From a checkpoint of a small transformer trained on Wikipedia: rotary positions.
MLP neurons of a small language model. Each row is named by its layer, matrix (gate and up: input weights; down: output weights) and neuron, and shows model dimensions 368-463. Each number is 500 + 50 x the weight over its row's rms, rounded and kept within 0 to 999. Numbers have three digits each. A neuron's up and down rows have the sign that makes its largest values positive.
After each neuron's rows, "fires in" lists the words (lower case) most often at its 100 highest values on Wikipedia text that the model never trained on.

L5.gate543:468489527501489557551527472477523508485506545529588517399486513530528503507448490575490340471442452488474506516461623476564527542504430519540534492492510551460456519469470578488550516537499500627504468509473419414519546505555470491471465491491521444510481533549505438511491499421490543503
L5.up543:461517531474485432422492498631509481359452571478543497608476518570493462409452485428416465526532448448450466411425548608563553361507486475533566562455504522529482549485467558482497490493545450531458554509451471502524414463495580456490567505510524569482470539535470487477449453473412440564
L5.down543:478487569638472528487501439479466517418506601516464443552440511560462524567588466411513537498570466551470560548442495547592486468558532497561567420539470556506486421410514510448456490445422468501512428502423499512487520558568476506509549573567576483453490553472436507533382438383492489488
fires in: "eastern", "southern", "western", "northern", "african", "central"

L3.gate1278:443506554501412592548500472435539487482496461450561519482575588490459526542522521480479518498429474590457423521429481509465475548424538458535392472504521588407462611542509544596484520496469554506473502578561544542507503539394550431578485458575513489548465498373413450483521441502484612583
L3.up1278:424450428452495493545445527445538482494500513479510432475529615500517501444538448456363492434515535507427453419360376562482580490485579446554435500571465440481378466499495493536497620499478588487432533581518460490574456575475523541608552500556484531485589528438437463529500508575462527586
L3.down1278:428426471583484618465493420522530513510539507483525535546562507434474482560483455465486409528579428546439552469490515567484497480511531475534517520501630450523472467457472522595544561537445505500522493549525555450533518582509561512579490472477498547534561538410513503587500422533451483497
fires in: "western", "united", "eastern", "southern", "free"

L5.gate1267:488541601516534505488525408565534467479467519558391481474492400469515533471490433599480556491509498543466562563468538480535539470473487489465514430427496568440457607549409517470485550462454447555501521584575532452477445446487524488458392395458465473555472491416629577571445523476439444557
L5.up1267:509517608500488463456551444524448557523509458510487471418499428461493614478477514483513502468495516583428495520428549522558466530476508565456469551391544495416530450543457551512544481483461494450471506431536577499603533475531488549566569480564550437459451563559516394557463499454428482505
L5.down1267:470492437573482518469542487508503490502487367488526494440446499505565489562466395525561461564528480543398543582511504490452507452554402556464455448531516481425553510544508589510475535504466563478504524455468529487459519542527494557621447471606514412417448556470584525583486557468542433398
fires in: "in"

L5.gate1159:528570416492414532462505520497501517459422466483554399455482569540514545432454507444462461574518429413458539492567532644474508475446553415491479477466489529464468420477389455459470547549538481473509602498516467532498538533538528539560440482594500554469517423586510474536421550538462460552
L5.up1159:516533454523410597512454432422477439432552506447507577532551567530350462447398530542565535518480465438482403447497556584506508540481527525476510530494442524531433463460491474436529526518543544482487571430507430490624564520472487406558516455538468537552497502582566426510493513536566448536
L5.down1159:516561449546514519532469472539467429557512609563515543581462554545479544495479486517505579531511540546437470500511512426535572507505467474535518565513568585445467557512505515451489503479455521449611437516518486519529465443359504437535482561481508478590543514496493537457523541587516474502
fires in: "politician", "from", "of", "against", "with", "on"

L3.gate1727:507483426572556427467481392507438543481475513498479528463476493538501514453556548562514559495561596503507568521469554493582552487542572490577505579490544469463542492482482531558456487474487545478477541478576509330477493465465543519543551436512481586370441477433505458440495475418506540517
L3.up1727:618520511489416430449499556503437448468501533472564436491502450496488497489558484442469554444487409461522540559575393510456494424490415443383507456412450426583580561501469417516514460437547565470438419559482405481581429535481444457388457597433530545517551509535445545525468476454505451453
L3.down1727:532460569454518527446455548538497478529562552505535489526570488441492458453531517611474517531590482409461508477538431556460410440501492462538441529577516533593474491537537581447541539503544527526460458453498507457488509406551502559496459508499546472528568443577556419538594500503459580553
fires in: "al", "player", "takes", "close", "uae", "area"

L3.gate1063:502544486493536540449595528585552421451584395466367492499490533426482563590441433507561399513568550562510471592487547462543442523406429532456500543522512572568520521534485402403526427426484502510495583532608537511537497545523495557418463507470418462444560444471486455483475563387473545484
L3.up1063:514456544455599477534526481435544532429538612463482440463552477459486538479530498491513547455590549496411499463472461571519448534504458467474559470514443485509495467467432576462489455447578434498443484450474550538521475561521447522449512512498435415487507569467434508482529421528564490477
L3.down1063:471509489477637486435488507554520610517475555469499499484569493531514510476460468471487522500519485571416521473487490536579497530528503501438490548455506473548476520434453585463492515499556519448599475525542476525537442512447493504459485493550536410444544551491501469515521407436471439523
fires in: "they", "she", "we"

L3.gate554:479459613447490464438564463524495395508536524508580497499423543491442582469519511401464487476497536466437484537478513508482502472402591519489531518492483429420517487540473543503548521540513402425470521539556481488464494547556541481424501495486564534554552440448531478508509385472505573487
L3.up554:508509505517437392497504437492560459533532523504544529605476476531448608515551498505555546558460469544570542458506425443459478541461503575460566495436532505512510469469503560463451416560474542410521520488583552454551552502523412499474588428477551482464518593494516550618482558513525446525
L3.down554:410529513511444460412495530442494443519493528437535476537431464559528580509584440455491546509422459523581449475381430492465573523470529535516491436546429525485536530490501521448429385539478492480466539480468468478533489598544509456429537473505511508398539573457471479615417463443585497545
fires in: "house", "view", "seen", "see", "home", "sees"

L3.gate124:442517606502514530553531574550526526555519562499414547471552474525539504458507423479497519501521552489480562602506432522466473440566550453594550545463532512523537495470552557547479609488495571608489510583465544506560493545470559522494548481491581503490439511495387530441437465472562543452
L3.up124:509479520544601537445546471495528529562490531448543561483501511561565491596414470438573427497552560401518614560530567578469543461536608521486588497409537544499529473462545475571509567518488491522414503511494478463511563580437537493504541517407496457500562476521556554540500403437542481564
L3.down124:425495484492460516550467498579520485555470517427438492591499518588487569530499553461453532498452470519499473562478481480546490447572549518505518549561474476480566530530482556491510565526464604516470513524389469528548492482472540465466477463516419452437607508445484467476470532517545466515
fires in: "started", "history", "developed", "development", "start"

L7.gate272:576449558409468453565485473441449544521450407539479493425540409431529535516566533466561499485501571462392490543500552466478527491596534492459507390519449464575437467527510470482510498532502429448417463426497474587538458477513461541417521481424458443459550462473618499469420542561350422525
L7.up272:516518440481461468453463491545543524498555464470543433593471522496427426463555470446551465557525577536483499462524486470541508519500407543454492552558473534449468472481500483451458469532542479476536495441592624488528571516531518573488441508462577488489430535540537388541460436553471420502
L7.down272:523444435596377554480475476588529508540473444462465411586610499491498466568529556473410419473486421527524526568445488492430629516512457564575515590570471496452579419533514469629495519575539480549608521398563546534447483450506539457514435416447407424513429424537510531569536491506510410490
fires in: "of", "for", "all", "out", "other", "from"

L3.gate1700:516514573457482513541553434448556482533499520467513517553482550547550529550501525501485505526463475438462538618409521522532430564495503556525486550561537536496480481516495521479484528530382560481560502566552460541541561452520466514461442496479445537483539465524475417507497521579506431628
L3.up1700:540511411515448370511397568544516560396533536562572524482551487468449498447564490512563592472518541512462457445435480511421632394519524440418442468498514508539562451493480452495416420523580465550483504525427553494444443555555510522558563587527486547518514503422517564467524479413507554454
L3.down1700:487501574476524578514588406512490464505498525491494489564469520482513483504491511492463489539487494485436535567470509517587452585469476574511487439452541558478436532537500546467512578521258509491576508541518508491562547486484451504458486455456507517501573390561429511524444461519482482587
fires in: "national", "central", "new", "northern", "eastern"

L5.gate138:572550574525368405605479539547611509505430505462498484569520429510463508498477430571585415435548491565529541477395450512482472530493513513566470499509457504514448556494530509421558489503458492497565405489493399400559450513406493466443464496521511466520447500568497560505475465438611540468
L5.up138:511479534529524478469434488518460447561505394510543485537475611466484500507474591536521518446435496413483594515562501488534397529497577487516464509464420551397495529550445526472546487404547507490484584466434527532494466385510526497549528531514437467549528503496474476542524487467520483536
L5.down138:502439538451504570525460581478431494441544484573515540482517486481530462438513423521500459583466478539611431584572518470545581540487439546537533548493503506497569428505459457482539420529514499505569486504520469472433510549460411556585536428467590565454523587474456551458408497534524507473
fires in: "of", "to"

L7.gate607:489483499500465555555593508492520515499578488485454455412541494473437497505487474499478511463471480453569528438441465484534546518539554499443511511424483484521538519566523461470499533521502503570435470515464435509545480462460467615488552520508414451545423507483559519476489441486505537465
L7.up607:495496476531581547567537511479524453506469517434563531457413479536432576501435531429486401469568437516376408483535412550506538521429520504512422396553529456562509528596354484507518455423435516580521531527507523585442420502484427505445442576503516468483448465521489524429391566519502482458
L7.down607:518517487563508405508500534473549483528557529494548552441505466432518570527540477444529352439481365487525485543610547510573559405515463534572537457480513439448510535491429530507492501564480542582498565428533485433485530403528450483444499518468497482474544496522506498489431544491545395468
fires in: "from", "back", "left"

L3.gate783:530532576538567455473427498511447480496494499590500433459494526502488521452549417489528543538519568478459524541453424543560419458517457511554513527484516464497510542514617572588482456461499562510500439553424562447546469564420444463538455546434470460478480523521536568508469474439509487501
L3.up783:518457554558482525483552530531474468460435536487568507585535449463574512527480527546477420502494463504592491418547501428503496486480536519448582469511566441470597522496483453468504545596454461543500449450536459535440462544503555534504501530554492539524594423446469548499525536496526467442
L3.down783:552540554485518502543567404420568503553569429505519539539474502581514510536535428475499459531460534595454450537529443613582423565540438549536518556501538525548452482431583477520456538480515575444490510541541532429488537460536508526535458557569522452483395554456484495453516439529507510506
fires in: "album", "record", "live", "records", "recorded"

L3.gate435:554460501532565442460465451499550516471524409417507532585463402416551607558511554542427463434529530416566495566516518480483461497654577527461553530517484573495476456482523480462517555469452517497523515531552571519583506531490546592436506559496549507464490503533504414545510527467550514544
L3.up435:494529474499553478482534572522525524407528503430550521510400428507409490428552549545473499516519587476532525574523439451483453463540435505528454458470524519624486503459592517429559524505541428486487543407513554463553488533451544481505537572537534455443432476485483435533456476500480525565
L3.down435:492532443432559439481487467553542538381517494363428521533512451534482515484435519515469460437436528538461495519474457440515478462511608513494520488456502495577513464464497505437440445450526530492501496497531480443522430498455556497505494576498523446439497521454492440406456440444537475511
fires in: "they", "their", "we", "those", "these", "our"

L3.gate181:589454576482455443445381558414546446539508374523529534470595458531559467490560434533413554485481515545445536592485450494412442608598551460501584489473515496538486553430516484495552548457447557497507454460608543508565497572511567539441532532526524498455591489512476538492445539478412596497
L3.up181:533525498565488535477379464521508487475420396484503542479544498522451484489411565528473587503516489470434499538511444554430460571573525461488524484541448473474491500491471521491544480460490471463463442513564551480636496592558424398435389428542666501521521444512486488471490554526510464524
L3.down181:553516360474426422497453434465588463560466399427515482465466494522540444559447568486465570406518530529497507497495471539472513545559565587528492517523422481485472536442462563594578540478490503474496502572596546454525473526425474505517410501570512479501586397410490469352625554463416454536
fires in: "four", "five", "six", "three", "seven"

L3.gate1086:480459523457485508502568442481429518440442581495402472484545511429483422471432487533419538502485555410466532440464547530402554519533501486521522539443503476479516467523548540561498574491514529435557531558551554527539476575424533569430514449535510565486424492486479633549479518494535624527
L3.up1086:474507478417453478479530521507514477461477522367578473614508503513462559515517541552459565504423540403510511480570526497485503565507495495422534450476473545482462482522434470464526520442412551545529528501505515518503464428505439495459477576488551595532368494563496553408553542534539576543
L3.down1086:436485493455464455406532495509493511501492471555542395487467509489510542493495442625532546513451466459446481504556489508578448522556495504511465379480617573492481587541486485436444481536446472483492410502477579504508538425543456484491498526516533563461442436486465505440514481514490465481
fires in: "world", "european", "asia", "african", "europe", "asian"

L5.gate13:423443558506460455536415563437478586504448425603425525452518437486485522427476484547558474505467543463442482515543526497533525578606521555479479516497538491542462492547499619452504530529439491529501426564518447566489493492571536419444511499566527440508461589504446487532499500481506534480
L5.up13:523532599547475516491508515584556518431530435556532442423507407408473509523508443505520574442618534582531583494484544428585557473560454493507519411513523577492454510485483406486508451480534491558522417438527431483527461420496565511460484467517552583428442532531575434485412445442497582484
L5.down13:508546490554407466444457425475500493480508449518479543468467551455499571531514491490443479477459531514416542424452504470398458472543415484543486491507473502440403593566527548483590552533488508494459452486522457525400564545520493533458535475524479459544369550487574451504541528434472545577
fires in: "to", "in", "from", "out", "until", "into"

L5.gate180:448505555497471525561521543565538525419528471510447425432462508462493477518466560464437459496494520444474510474450638570510625462495540561473499558477439404514519509468539527418431622542471474470491455580578417352541546440496491552437545497504454489518536530537502453448471448476440512476
L5.up180:572429475477496489489573454506516562464484488510462494537566554480516547463428469598477456483531476410502414590541471522619420467546483464526520488550525488468472435429441482491520531554546443419520561528565510517420435447562523476457478431527487515461479432625464502498511503503426466496
L5.down180:584473505557431529430402525464536529534581488489514566525496556502557525485460475507572476543490514491551570534502391450528509544494502453476579442504482487500501474581462457560492543573500500517493513469553473585516486405485512422564505480497432503429497491545531500506490498624444433529
fires in: "to", "on", "in", "by"

L3.gate303:505460583533466519548484413560529468514456527539589597453490490481553452534458485470536551546448460421575572476461423512539470554478486486517507441455456557400488564482526531507471492488486459519545549585477337539597490670452451526512560612525479560519557448491550553486555480491430550476
L3.up303:543517478380473511498465475545395420538462554494561516440512479564486503433425450460548421452437519513426460541545485496503519432468437561519520544582508458427498530559529576448442522469407510488511507502476542551478412517420443465458424479580492437577540441451523475496522521459575466533
L3.down303:493464464481505514491421558495412576554514483489470499503505455557494490453436502423512454449424505463436488555504473541561516477509456528512497507487612477543514460472528424413535505506428471474491559531484508471399461393407495471487426473573491355507401487419533508396405484527631498470
fires in: "production", "recording", "recorded", "release", "studio", "record"

L5.gate820:519543548466400513431453469504502530520454462538435462631491538457509484461464435576445635409535547489476490520528555430494507534480467515493556557496528512532430545443415364520390570508481549536592556528594459510483453568562357472404528467481474540461502527475518575556454436440437488590
L5.up820:582409524504509435508566509475485623486393428539541439428526531560470510566551470546493515391490540517465414545486500466503447576446523534436469448489483542482526390492498405466470496367502549460434489564506523448551516572450495499451519540468548480544505559485482557574565393528450527508
L5.down820:449535452535454514526477518426476510566521564513564485412494537500496521523572493441471557525470461494480381538535494600582510531499501552450432475441521546506507440513486511510485508404435507547519490520469576414348446461559417541449515561465450476448544556450576475555468489513520505505
fires in: "by", "in", "president"

L7.gate1314:488396465530580430506526418533459466453511548521573490524516502463502577453406494493421570483548380434509523492423604507513522504493455488492506541433542503435549554533564477487534617526464422522446551511594445450556493527499456468483561439504517587412570488440541438462471535472517456465
L7.up1314:476480463643438532410464444492492513443499491493495442486410494440436508506326540488510462499538454488483527529524564511522498491618482531467559446497448439490571529481549548496508575520526515415525472534566485526507541474479420568511501600492486482471546522559520505479459454523449440521
L7.down1314:503496545546468546480492374502517498548497565490525499455422542470474496519508530499450532531489515494499553488486449484573458525504435529494498430523435529551480421506505640464416510486510494471427589542469506487433502441516496527648437574588518478563524490444479489546590475508466460559
fires in: "at", "along", "on", "above"

L3.gate1071:550548497508509541536545398489539480445490602503587527506435396539540517444517503501547413535512515433517558526522548526498438480483487462517531496424480559494419507474448546593496531540570465490512556514555534466503491470494509552536564512467473527462546453543590519525558406499486502611
L3.up1071:468483530512541449523598457469553522465535495556464456501408505536495594485552517494568590496469480401531526513525476447499491529503573517548469519532578430449543541503500517507433582546537519537551497510526514471509584505431407487567485541415542488536517505441425461603496559440559533495
L3.down1071:485472470521543467519554516506469464489510552547490486495485472528490560417540496570522501476419417547501571488422481466438536587409508489547500530513575515540594555504464459529418490516528523491563486493503522543538526497448388428492451461378495480517516525432451474446468497535538577538
fires in: "now", "initially", "currently", "once", "originally", "newly"

L7.gate764:581562522494412432526380518458441506450485522505511556462469457552508561363453546503478502532449618455557535536463393493537490499502566418456550464468480507455429523537519507549457527429523419546475533385481498496585504535465466434493497480446504573525397552454547531532418454531443517450
L7.up764:547508527526548522569489507515519530542541453508464505610429416460551494395508624478505577589476527531573513435419466422476544503536462488402448535482486509425501523468517331609468533490464470338475497483533495556534518563424467435491537503449641547510491447459566486530444573594479581560
L7.down764:472498478529557486501414584515543424473546521351563493450475500483534511462476485495498478508511435457514539462604406465565481531524580471427442598577526477492532548502477368601503529425481509514445521465557556492561510509461570503546529569366567518409605458460475439430440497508594545446
fires in: "however", "then", "now", "present", "currently", "once"

L5.gate60:549571507511558496460620468538471592428587559520458446568480503382567449486572422520493529512530562487556564529548518481398489567530497427557478493533527453460519555460581521533480542580554474425646459608585577396431508525548441528532451428468585547550465491512555592466450401448532509486
L5.up60:415486537466510564582497434463523556473428543397555542423492533466415602431559553460540587440443474529432509424472463429460536613554493524513463442524517570478391482561454488495475547531555516566575505515521565571467521538525510495471604469500491510418457495374492515467564420518514593496
L5.down60:576518376544519510510420441514534510555451525475487500377575536469519471440445521468374459482453512475500518403425485386544468556562502572481518474410526630538441551480379514598503545463435472488524473526468497578521484439485434528482518503498455496512506506498485402443512410552469601598
fires in: "national", "world", "american", "european", "royal", "international"

L7.gate531:522517527471476514537570527485468501467495512495495469509455466498549477562482558487496512577462561510507479540453448514545520585658456478457529569482466465483543488403520534563608588574510388477576493512497509389518412476463452439567553451446523421523499424546533585525493558433520506491
L7.up531:454469559525525514466505526522398567493418562499419538533405519545555467479510498559471566509497586400525583540498390460589458501509605594579465551538505511501465449373421568571505520464527445485530537504591467508448517509434466437529451503481475504560522535466519505508469522477594415529
L7.down531:411466513472399545550564424526489468523492463532390504389442480548441478510468500445384513519484521435530550502455566568514396547615577553574477598500481471570562600516542592488527555451452477538488469496425494472497510484449608406496474449528532437459501551503483445499443467483505416477
fires in: "began", "started", "set", "first", "start", "is"

L3.gate1078:505521503489498544397530452462509446510569427512547428536479378439555479495484486502457427595471479545507487524426437403491466524438476525470476446516470459532517511463550467516488502508551473481397486458530471465456503563463533445549450540469499460528412571492595484493488396533505472463
L3.up1078:519496493547505513525565480510520424449463506499577567570443435408588436591561521452599442567463568555546497544579484493482459443463533495500591454487480581470520488444578511562490495495498511517496540528524485434531524463443451490559556470571384371527578419567483494569529475515497550428
L3.down1078:519519515524478510540476499507492452471436521527536489487476406429568488608437568507568509558540562519551529449532437505583514471475573534463434504487449529524526450479582497559474522553496517564451422459454510496465452511460507420501519596670517467542433453527518531410526500613567425484
fires in: "name", "named", "number", "listed", "notes", "titled"

L3.gate1807:517476579427434441472476483587492512441509509488535490518447582400513489547525480526446473520548462537416582474479583336429412546550555503469525589507448541496468462436478625478522560583447530524470447462497418460464534510470536434486539521578481525479450463540509428528494501452537464450
L3.up1807:449458572438387517480470510554501611410523549492561489524465530466497502546539485473482501513473485559416566444425553442461447584497595486487565510452380571478508498440465593485568512577497512555507462442470448418521511547439496490512513475485474488483595487489501457559466495464509582452
L3.down1807:488555562422441459503517470556472527447482491440492505548425555530484500493590452508438536529537488494471468552527536409412536504567458500492489556559551559551517506428508564555526434585355555608464407456497461516421533551413538362536499459438466481479467485507451458546470549531660458477
fires in: "found", "find", "seen", "see", "appears", "reported"

L7.gate1092:488446573458478517593499471481543469446472489540536500482523524485501556429452520614399536513524496460528591566511398452582504553576415572488458423462422514575442599472474530375523512538534478509412494475478472520592474487538496531469430506515454488480446537550535610432515539519480488469
L7.up1092:589491547395558528475440540529472421419568426500551492515503483554580531582487509495464577535585547578518458433497469584473498548449494514554630518499514506572497481564463508518515530468485531493442507505511510487581612501496430479451535426457481592546553515488433544438569498534533401458
L7.down1092:510566429557518524532393531516620407550506486490498512446525518451590471482472561503533527543500455458390487538499529483524567539590507496490583512525451501435524580553469489521540549473486529474475495476523541487469477530514551514524501481474501488456544495471465577416538529527461508466
fires in: "two", "three", "2", "one", "four", "15"

L3.gate1260:481479589445500484532558388430509504560525464585582478543561487503444567524488453463525550556499527558462496464544472576473482475471470487592438513531509478510382479452520612497484578524476474528368477552483482473552566566467484477522547518447451508544541381507455584500460424458537566454
L3.up1260:444559579469529524477542473554382374529441439529495473491538380563563615477479425529520521508491535509444471462573496553460490391420375551539498448450449539435478517497579547461558501477441447434401432527467485416546559482521513451517474500493478516527418465458423539507465411440483548416
L3.down1260:372544525520527476507542477545457439516413406545488427501427410516471531465442499530505547517438548518503491425574503513531508450478406533546458532462539532465551467469565516462520437526444378541472478498465485444414502481411535395535499465480493490556423460513537543501447381523542447449
fires in: "known", "called", "name", "referred", "designated", "named"

L5.gate1459:561501443515424553525548531549532446451548468471644374502569555419385453563476531442492534555594548490482517575486576485509571399455507492426551397425485445439562382458439511428556571562542609454524559474552511470526499494526552518609505514465545507457501515633496433495486533474436447542
L5.up1459:521494476599494535521566481545455474581471579487508464477580536448507455461435468548472553594495557419604539559551387504479527523526482554519459575554580525442460529558595512557560502454488540457574467524563566421510489456494459525574527581571425473472445349454562508488545449487540493580
L5.down1459:406604489498430560525385519431517480603564526513464478501552519560437445588468527497540495524463554539533540604517439516568492499471426461539543604437512475428446546501515532503495507476484507548440507440555511454492516496420509423509609504483586304516525501526486460497573482513426484496
fires in: "on", "of", "by", "in", "to", "with"

L3.gate680:485510519413554482464473418461517411496491588462535449499472566498480597450510585524488542496524541504521593485458562520489406375510478516407498491477504557434530581411504435429488396576465593488513458441550502533565458476468485444528506469492531370603503515519566395494550526539537472522
L3.up680:485450588511548418477429437452500581544581502501527516459501488502413448525535496469591444480497574551497602528518462453572483581575488377478475477535501546565529488459711480491457493495532472533555383537577527526493586514474487442534552451458627489538516443496496517528495459552531511501
L3.down680:524518532433560560563450491443423439573494497491454481483466544435504490465546531394496481567529519481447461428588475451472501387402512495425502442526534470410454433524409436583488404544529584480500497496559443452520528414492489458529493549438510448591434495474523522485522485580541490486
fires in: "family", "personal", "owned", "collection", "property", "interest"

L7.gate196:507479611547454559537534464448484568513538544561496443536506457505622466481550533511507484531392535439413471462513572499478446379453577493483559428448542473585500495455553487446495512462491413487404525586487585449536494498541470617481513533398433521451469546463535503559421441540471414469
L7.up196:470490504606604528546441468534449522475523513503456544455435565487408580613582415454503458488480439520538438514420486501547466557478453467505467441580612523521559561459447549528532615538459476519558465474521484529564543466515445539403501558450485491504520445456492479464545524538527441517
L7.down196:506524560541444594522458498565498489500576585496494423478484559469493521407520526486475468524491471490445520505547480513578548485503442513511486454389430496547547511523422465463447474426519510500505599411525468483430506390423520520557477425482444460494550520491441451531511525558436519569
fires in: "at", "on", "the", "use"

L5.gate1474:556476501529444581452509582499416440521489459501616513471569474502477485477464500474415404492500474547579456473456460511572671507467502531428468501485485510596592571619552397552521533588510517510465475526536580507469527476627411539456564575533518477530567556523541442441486526487540502515
L5.up1474:435516380547505495406574416492444478512459536521457556373445482434554558507448483437476500489435504482543419512513547445428597586530494524432544442419501517430595473570509596429432542478470501599489541500562505608551498399490456502481536462471385531447497419500493417470456550539571536487
L5.down1474:444481471440516548464418436485384469487454519579503493486588538499502553396526468531546434529441403538612467557553499437580471504535489533448473479475527533577567434575452458436554569507484385547505504436624480556540447518578521545524452612437452450524463562397501418457387513501538540495
fires in: "to", "off", "at", "from", "left"

L5.gate1025:419506487559474620567466466522575438542433385465499482537485491494467490494519423512516529527522406521568448470516480479541571529476562545482522509501403466483461519486538553482579501415516541543517458492535546451389521514511475470525586459469389547499497478485554565446574434480510491476
L5.up1025:452553522550583572578545523560433549409456509491462438553453518512534529568482485499517520513430529609501567476499540528523516521459500514581599493471496514483534594451439550522563521534466519510513470546549498482443476459465450462398512467565523524552511477543419524405447452487508625392
L5.down1025:501527497552539548601483461411486385607490419454578471395548477489499552488592478534539487557541440488565487548501478556635438534507594551498398487503478464416552526555554514368623408499564489534489623540486531473503611526443478464510529488471507515493540470536447497496542633539508431550
fires in: "by", "on", "through", "to", "via", "from"

L3.gate1696:493511552565475587508588550442542402550557507444443450492502506558491581610483458540485549570566431479488528455488514472584477447505492516516485547447521527513402461575521484520445551442503467455418546542532497432476454486517515497499540455530435469495479506457505456577532522463460574502
L3.up1696:456504554498602428498529541587437566451434459526470524518450468492550454500490532495489657570528375533602431462439524553528572469543403454477482584475519452417465472600464504437527500421549377550541507539490385451487504582553573475439428530481541467570521455593442481495543413483519446575
L3.down1696:453528491587496569476468486537511541506445559516486483555515502486588506479414473532422532531482464483398525512414508610410504582494379526403518537440551375431528562443561527453534466401453548482503510454539477526515507454528473470473512484485456446520487487563492456469521564476496464491
fires in: "released", "track", "release", "tracks", "through", "access"

L3.gate849:501515384496484485519501365577499508420575467523432558553503504502524539496456561546449483492526513427451429483520513433476576470479499587439398518448462446520416547430439534574456551492469463604535541541411498422503487493417479474468471431581560541432501487430518462429474420488490582528
L3.up849:533536506477458540542435494460464568454550592452407644508475562527510461426513533540455396430453527489530554444430572467513461440481555529464498392486461540590451585459619508519484473423531446589483536560443530400539462507539487533477520494584490569440495506433535438390466520474515530470
L3.down849:496522435536512543516543418496576518519578620488494556414506527524515476473524502435416459421530468568472511487588525558482401476454535504533509461554485507474452525454484566502417584452478492586602505560495493439508401528599548533546562458463535542484573504463517460574461514508507539562
fires in: "western", "south", "eastern", "simulators"

L3.gate308:465477539471487486484504506425457546537510485464535490489447592519550566468442505513506539496482438500484464544499565443410527484473477499433507542524552504438514547539531515463575555495417522472457507501475514555558551519513515524539461417531561613357474525512588565516453495507495431560
L3.up308:453565597410546496421513599530441522497638546403535550452408610540497516512505534533441556560491532546527585421461413512495443428506470504443493482465476493563435501525392493514440524581541559538398510394492566527463498515464449510501511483472434550464486480564485551462493472514450520474
L3.down308:464528576467414492573438504442480395514466523474473480502425486540517612462519580522517414478446478511518460489447469569506476490488465558516462475464469501521410517457444513410485480515509509532487470496510462528538497511437505465458502446528488544481594464562581467390452468555574521547
fires in: "able", "help", "result", "savale", "results", "consists"

L5.gate971:551462553535454475470558456483396532529462445443559499470428456469500458449582522482495517443469532516480550495578510436506459540448486551570467472423502587568368555511479434505483520511468520499469448449531460483498602670521489494495410475455532485459526522431542623542473460497472533507
L5.up971:603480446477474409436446519503645561508478451529519487413454538436500475577419515547464530509464556494514499421450503525554466417482451508459545466501520517491513604473440563481519493593420497650553452587597553520459502570439541468501532454415411500528492407439434604461562450477582495469
L5.down971:484429548513480424482426503479611439564481483553537474476488479495474469443489534533398470541474532535496459484475479568521457504470497510522538426544528463500508584567524507455544516591489500566451478527583417499539487507464491523454448450489436489473495446474544531604556539499652495527
fires in: "power", "able", "right", "rights", "help", "can"

L5.gate673:577470516483554505494599434606402468391411443577531461495514490423543499412545544554487497490530532478448474583445491523500581502516551479519515410531419586596363619563425473494477538500541539502419557436531459412502586429524489494468522442534497517509455479556629570455491492506428571561
L5.up673:452547465479547513481437485459520581581490604462478509540541439557501448564500559365503443457565514510516468495530577487610384547480551549456507519506495437535516476467453569484560538444479471450552412575521469469527499576471488582521540575465454460485521554386494438505577502527474521519
L5.down673:465560401504518478562464532447566595591468507433483505501507537616476526561450536484490514494508506505491516466465549463539505515494513596515507512471543433491503434446457580524572526547461470455502482530496536495524434582413549481533516527490459491461536525410445450535527510515503498384
fires in: "at", "in", "on", "above"

L5.gate1214:459460577628595553557598616540527501474494470425562479462498577367449550415458398450496367516546474510541563520463515495477494484425552501487443408454540507527499501558438577448549516450532431431508381571532480394502644431515542481479411500490496574529509473468524603585481376494530491510
L5.up1214:453537524518401533466412523481466450558493454485496526494415475500483617551465445368489542531484575533465523435530425432575416459560434469500494512548447471387483455555527562436474485491488509552609462433419487500516484548484541473572499587492506470490412617432433486516458515524510480452
L5.down1214:493455491614446512489410508539391507499512501530499506517473534554467531490554467558536538491544509559544495500602410437517482560438509506466556514545456543561513459545527466408603573523568594502613486487509534496476517528471474501512470539520443444446421512514557401419476581472493455548
fires in: "i", "would", "to", "we", "well"